{"num_hidden_layers": 9, "hidden_size": 448, "num_attention_heads": 7, "num_key_value_heads": 7, "head_dim": 64, "intermediate_size": 1792, "vocab_size": 2048, "hidden_act": "squared_relu", "norm": "rmsnorm", "norm_place": "pre", "norm_eps": 1e-05, "positions": "rope", "rope_theta": 10000.0, "rope_fraction": 1.0, "qk_norm": true, "attn_scale": 0.193, "bias": "none", "tie_word_embeddings": false, "parallel_block": false, "extras": ["capped logits"], "init": "normal", "init_std_qkv": 0.0245, "init_std_o": 0.0245, "init_std_up": 0.0245, "init_std_down": 0.0, "optimizer": "cautious_adamw", "learning_rate": 0.000564, "beta1": 0.9, "beta2": 0.99, "weight_decay": 0.21, "lr_head": 0.00353, "warmup_steps": 476, "schedule": "cos", "final_lr_fraction": 0.03, "batch_tokens": 32768, "max_seq_len": 1024, "doc_mask": true, "train_tokens": 266400000, "max_steps": 8130, "dataset": "wikipedia_en"}
MLP neurons of a small language model. Each row is named by its layer, matrix (up: input weights) and neuron, and shows model dimensions 64-319. Each number is 128 + 24 x the weight over its row's rms, rounded and kept within 0 to 255. Numbers have three digits each.
Before each neuron's rows, "fires on" lists the tokens most often at its 100 highest values on Wikipedia text that the model never trained on. A number after a token or word is its count.

fires on: "d" 35, "le" 12, "e" 7, "or" 4, "ac" 4
L3.up1437:112133138136126119123086130120111082132112164145122148029129159139080147123115160168148092120097123134109123113073156104123121121124158124131142136090129133160151145135152119132136089124174130103146133122130152074120141118117121112100133103137156136118154107144095120124099079142122120168138117141142136109080141113137148130150119124114111111135152095127137120148134093158162132137136130109123130102113088142118117110138102158078165125056112133110108163128141108088180104117138109183147096065148178147133099122106132127140114122095116140126123139103133162120098102112074130149141137121080120128141145119081133106105131137082134171122146109116099134139161117140106158120113110110099152115105091089151094157143158120133145140147150122130151118126123115174109124134189127

fires on: "e" 26, "ar" 13, "un" 8, "ke" 6, "ak" 6, "y" 6
L5.up1699:134087135118152142113120118121135108162162149134098106124116107073116117110102161132159136094120043164139143140155081106130135140120137106123106133162115143142111140091131116113130147166154144135127202107128132159124165134101123127149126128151146144085163106122111096168092100168102139095142111139153170143127154071130126140104143110100162119098135099126137127127114079132112137101136143137130125084165124144142140105137140168092096123145138147126141153142104149166143151134104100121116164125160144106198151095120095094132133170116134117158154115107143149129116077121134134126188128152130142089116094147155146124162128099151116130129151092098145123098070102115127132133156057139144150137137133103122123085139168093147130132103133106146131089132101140158152140146104096

fires on: "s" 30, "ne" 12, " of" 11, "ce" 7, "il" 4, "ed" 4
L5.up906:119143129139120091140164150125158161107118125155136121138174141104133077108141111168125143141114093175107123141128144073120127103117111134142148107096132146112145143108161113071139111132116117118148162165091107089148134157160147162134108163111131122155106124135125105139124130134130096155141157110124131166142157145141106138105116134101139108092100068103159113162097152111135090102122134109134149123085090172137127122100148110132125104154146143176137118160112141145172125148134098143110120135145113130117143133136163108134105126112090151130137096123122131119124131119074165091112097091103117124150107079178122087055147143084124133128111089144145163160113117143097137085107167132126155130083143146165140179157137130125115122125137132135143089166080156141174123143124150

fires on: "." 52, "an" 13, " John" 6, "ed" 5
L5.up461:110106126087098116106159140147148128130100128183113165133161147122155111148167167182107173119156115124117137133131100153110118111102072124141167150099144183155109113167182121120120094138080120130119136132127149147127140138129113122127124101127162137133134108115186142143106119129131123166124122145140114142115166103124138157153138096117155128133156127115155101143150171133133120144121126062116118153165091150086153137133099092103150084104168132133087080153118168155133149093160134110161108110151121147123124119168117126163134107114115123099157109109114160110119122144082147116125158140095125147116099122114138157116108106132119101136124133151145157127135171116084146122112131125076146124141072156146119170164106169126141107134108100146093085133126111161139121135137154

fires on: "e" 14, "di" 14, "il" 14, "ar" 10, "bit" 8
L5.up312:131116120089152156141152084113132089117109120137116130147103145134121125131132098134103125136112059167128138124153109119151127114136138110157177141088112156165103154110130106122161146148185153084123144164122096137100148172132129139115168124108096131088127131088126138136116092141137113105097114149152148124158132074136093146163111130079131110129112148091167109123113130141156144118117130178144172169126136141127144088103119148098054131155099100118140103151102153157096147140091133116122134138120135157172163132137119106123153164147139143122132117118130156150140107114156162148147134127134150134116114133131151092135136132104092165140113146141140078129127147116111135087081131209119142116183129114160119106134133174127117093136134137089123141126124104157137141150143113

fires on: "k" 22, "s" 20, "n" 18, "ch" 11, "ci" 8, " Sch" 6
L3.up1712:132149139133121188145132135131158138146096144122132133097152120110124093131121124174116113098143137129130136114136113145090191155104123142119152138073120142101166138148151164140139113127093134090145108102079122107135111137118150178160127131121146136127151092115149136141172135150109082109120140136143133127117143139139102153114138092098143170154120098102182116210138134149116100130145082085121139149152132111080092180129115144136112155132121160112089104116130092156137108102168153127113113155123146173109127153142114122128129125129112102096140130133149151192102138140133131136128118160124093133125134063096134092105106139076161160064154094092103120141153151109113131113140127095101119136139125128154132150105168137123125146113144151103123072090185112157171094158131153

fires on: "la" 21, "c" 19, "ra" 11, "f" 7, "ho" 6
L5.up1174:139128124107105101164110082134147131118124172132166071114150158101100156107135140122152134110123136140149128143137141148086138124130148165105122162154090131213132139141126124133103136155109098102127109176119141144154123101126107105116151134113122139115123140120148137130156106137074116140128132116145203173109095102127138120110107136159120123101148144112116108106133145141107113136108134169154145105131154110125139144118137172127101091101133160128102109176082104113152086103145118144117152081095100130120100097095131186132129124136149120112141138159133120203093150125097145083123163105142147114120107116140116166107172130194102118144152126107096088135103168181166126068132148152126133137150171105152125116146112085120131134121115128174086140135139124116134129093161100

fires on: "la" 16, " =" 14, "p" 14, "ra" 10, "a" 7, "n" 7
L3.up1009:130134137144123109140101135164143122179139155110129108105129141085126139165125137134111111104147103111159049118157129087129070125098139134096133129132138125180156126171150135088112124111113121122103155123086133143154113109129079113143154114080160121162082141135135148144177134146101102151135112148182139150109149112124118124151072141169130106101162132107126123119120156143121116136103100116147156120146137158106132179129087149150109077121132136116119166143158091119098096130145114122105146138150133109114110119156118126137133117145152143126136147137106159145123111100136170144129156180093107137150090109126134193118135091132162123091130132119123129113134127145125102112114156127120152118174120096125107153083151135102140127129118159121110127115169080098126147130129075

fires on: "in" 20, "n" 14, "on" 12, "ent" 10, "an" 6
L3.up421:113142124115137126089161183123147138088126107134095149126155134144126207098160151154169090115137101119119112158147109134107134129151102184115148108080098108109128132157153161150098116081109127115130118111138103119093100130144130170123180129136143082132138103097163091150086149140165124106120154144190112128152160117168088134120110147125133142152101102128107121112104103112164163115115122148121140125164137114109136139123141213159087119143118125125116127153122111117165082083106162160130108103120129103117144118152126119120110152141170116112122169148146150127122103131096136117139153144101128124148105142087147103100152123098125139074105106133150127130110098102130129116109130124095147135115128100124096137148082111134115106118144092113164094126102075144143142130109104

fires on: "en" 33, "n" 21, " the" 8, "co" 7, "se" 7, "'" 5
L5.up432:146152158117137078124147119154142161141103149104144109144185115092155109136134116130115159102107105118098115124116151114146147103059133087135108179076157146142133131145136130122124145160129132122129152129143114091087126180132113174140126138135110174123149067136128114118127119140145129104151106124152158092123137149119126149117143133096121133141141089107139165142140144142152118134113133121157174116142137117089179141109146131112140160132142154149105105135142107115119146114136107122106141116118119114130102131169152122135124115108108132134158115133126147133100097128112157125136125129125122142094128117124162171088124087068193126156164126140149157131132153110084146118143129135097147128133095113144138110117058123095061111115111146147120083114112151134154112146143112

fires on: " and" 52, "o" 16, " that" 13, "," 6, "\"" 4
L5.up745:103158108155143100114177090153121139102119118150154119121127161138135110116109186164156095114136158143163101085167131145104110123109113135141139190150145153121145148092138112126104144132141131108158144115146143068165116132137111127142185118083150114131162097139158130116081119154079138123129133129147110113148143122153118146141164116145152116153112090112112155159162114149159148149126124129107116095117165090102122129120141131084138085106118135130123114125138135153155134126121159094151084051133145140122095124092102132124144131125093102097096156130100157182123077145123167185158175157124176166133084088109117125089098136123123117138122144116093109154163113150129147140100149123137106125137114139153138145136124081144149130136158101154156144111149077128163118107162109

fires on: "ed" 27, "e" 26, "ar" 18, "ra" 8, "us" 4, "an" 4
L3.up1543:115119113158166168161136127143111112108117142122142124133150110143139133156136096113184148116160111203121140167150090148143131128117144093098126112097084137144081167129177133156135139149173129141162161132135129145123146110140107181120142116113130128090146088142154128149110136108063106131145127120175162133130113122155116165110164127120117078119130134120140120159166109109111151103097107145138140116136147131144121115125135168187078101144106158133113135153102166146136105157134126145156109105129123142146112110140150066126109160119145122112134156116115104144124128096100118117162149143128130147070134093138140123165144176115089149131118159106119134098145102168111155163096140105110145096119148097095118137119165117136133121141163143098125150130095127147167176156153114

fires on: " the" 38, "tro" 14, "k" 12, "co" 11, "ur" 4
L5.up235:121131159145168089133116106117156111088156116112119120119177136113139105158174103142135146081113142115116112100118139116128120125101100137113102183091100136138119150153125145122117094094155097142131121125124125145074161161090103162136151112133149159150149131109094066108143104121119131162158119138098155107148112114130109121122154138153142136133104086093133152139169152115140167109123138149140113124138130121085133152136117178093124147121118144131126087126144095143091090150164108048127104146108126135143080110104108111142120169126114121105129116109117164103121121134109188160123137123075138130126125150119190075166113087121115096096182126124095110148112148105121157137132076113143094149156083120165162093078126139118113130140158125141126124180122129103117089129157173

fires on: "s" 36, "us" 20, "ing" 12, "min" 8, "lan" 8, "ci" 5
L3.up219:111179081144144158103150101183160118140109125128133148113186145067103069171149160117103125099134102158115111127156103134103152155084089175116161142090090194137148121154157119128149106096122149107128112125085112079137135168124143168122139157172143150091119134081145162130119153143163118119120105128135141136099121122164147148163103120116134126157113117126170113128161118113149102122151101156174184119101108125131100148139147092121122114132141153163097126137164131144154087121148094102130141136123112175118118124103103117146107144138116077123094117163169132137086080136108156139141150141120134146081107115119107128094101108088137102120106151137166148098132105135088114133125102139076120118159157140107122145117079165150132088075137151112129120120166119134166133107199144

fires on: "re" 15, "il" 12, "an" 11, "a" 7, "in" 7, "en" 6
L5.up1404:126174170125119089134201113149092126103140144191130145165115152088154180127192114170168083099114129149145141125119128098139103099141139150072133143105148125096153168125127136129120118153133121112178153133134124095120105133135133129104120138128141118148108100155159119097089111123180095132118152123177140119131105136117126149133175116100096138131112115120111127127141094135124138107124142121122125123196115122162122153139109133139120133106150116104131134135079125128122105149057080122147137106161129095141075103150138111127121171123136143067134145118128166112095072121124110139111164115150153138164126103108129172138137133080099127089152085125131115112100149151149133102131108176099114181133085145135103109078155119106102129128090136112134099111150098117141154107133130

fires on: "ed" 35, " to" 23, "." 16, "," 7, "d" 6
L3.up568:101139177114130147124127146122173152093107150121154123075134108135130095159106173174134140111127125134094159165154097167111174176091102156123146182100174186124148125173144125115124148167104143126124151145097107112140124111099136170154176129117128114109123096114131130141131116109101104160121136118131154091136149152157112127164124095087132132123106112118127130172123154131162102113152078110151138112141142113094150120102139083152157140131090138100090120123111168127154155125136137089135144152111120170147121132130106100131139168093141135118157142136171102158141126146092157138134163115137136150128155119099119109124166130113114163133134153127119127103105193117083133121088131117103093132148072132142121118130106170128118147079128094111102120126152072130115096155150119

fires on: " and" 55, "," 35
L5.up1560:144095145134136113160130119150156148098130135112148131132146114115125098082118168149088130136105116147123104110121126129086175127091146122097168197127097184146178100123186167131119171121135131100140147114149152094110088094123151099140157122107144129088148124141104120114125135157144118186151104151115150134137146157159120138144162161143148135115107096131131093166083132123131095119153123167139150132117148086067116124169122184144153110103167122111119115125113152101142151089160101132101134098111148107146129141098139095130125112135114146099155150147081140120133132100095144123138111130068133134178071087131133150123082094142157125140126117109136098157137119126148166072095154153146153154130120153122151152144161147138148099102178118119150192137126103132152145122113130

fires on: " of" 42, "ed" 13, "s" 11, "il" 6
L5.up155:097142098096172142105124095130135157132104159116146139116144108140160078107152161158124082160123117183077148176137120106130157184124146126103119158137130164146155110105121129123164097157133122135133151137101133132151084138081126109123124128117135168146117124145118118106132165114120139092105091128156109159126166138145097117099138144105123149090124119071133107164087117098175150109155135141126149115163110166119114162093121144155118106134092129116160128134137130146106134128179110142110152104090101139117169161185167135119148112136098137103135126115140146095106173152121142110136130142186112106142123104100139124097169134109111100107144102101108112123081101148064122108119162132136128148100126170125142151121158149139122089098130154080152120129115106137127106160116115

fires on: "at" 24, "ak" 10, "w" 6, "ar" 5, "f" 5, "ke" 5
L5.up1760:165101092130145117113137075153161107123140151167126133135119144092149101089091134136131173099120105168138118103115101161121114115131129104123147087100128124151124132116122135130138139121137109138155175123174106119108124114159134104092123139133130149071167156116156155171168117121130132108144147155144123122100182117138112135084138148094097155160139179097132129139116139135082115109124149131109118125178085124135188142126092145103102124139100137127115117178145123095125156159121143131101132097110108102140154141133119071156119078139152111124163102141116149134121073116112149132157134129138145116111099133154143119144102098126115137154158179128120144128133143123120159118133091096134169117151134134133126131108133100107162146143153110117104105132103115131175056119145133

fires on: "ri" 47, "ro" 19, "la" 16, "ra" 13
L3.up394:164158145150108088142132167196200098107136161134123117108171154071109142154125162115092107104117115120110121160156107141095130159082113168096133156112099154148110130162123131110084071134131103057095126139152169110106120149112123150119151139096140081101121125118137095125122093117148135138154114142135156084101139133163126172120148114130142150109142144173141118122141128110140120167128145158123145127104156103098104157116117147096134138100160111115108129165097133114131091121113136074111102083097103160108072102145148169157124149123124077128110126135137145164073141149106177134133116180122166124104114118119147166130102089141149135101131147147090116141148136135108129108085147115159104141119151111137160124149129117136125111123150105163111108158157130150135088129122135

fires on: "p" 16, "ch" 11, "che" 9, ":" 9, "–" 7, "vi" 6
L3.up1381:135112126105123124145120120100138116111111162126128127123143134127109154122131125100150119131121117163106121124145131098155130119102140154130110149097111174144113121122167119070176128124106149115163115111114157132105149171106093169129098139104159113120127123125112101156128122167127100132145135124144129100109082125137127142142084123082125166115106077170144104183117121127102137157103140110131128156114111143093120141131109121170168109101169117177149110126142141111134133162144140121143130131119163098115147089148121116122105127108192151085118114111141136107075138100150153116169132165148083118120136099102174122177116157085130128139134147080125145134116127143113098144102139109117116100141099110110085155133149123135133144130115143087194148171115107168140135120179131

fires on: "re" 38, "ni" 12, "di" 9, "en" 5, "ri" 5, "ic" 5
L5.up1712:113135110152150084101152076136122107106138125145078113159130115089121115166097095185129092077096115121159150163137153110141070119115129106122143177097165140142161157097121071090067093128133108130151109087138156133102117116132120142118153109076113099130162096140150117133117164115148124125166158122169148107132161094134137193097102133108155096126102118165141117146111111143115126142163137127136114078126134123144106113124108144128147130101188120117146046150134112156111131106140112121133143139161135124153104105132125105133147106107162139109117175119148113130150116122125150138116109134089185135150127135084159149172090148140165117124131106173112140120097136158142090119124146156133080132131102103173129112130120165068119142118108134111105098139137113143134128095136104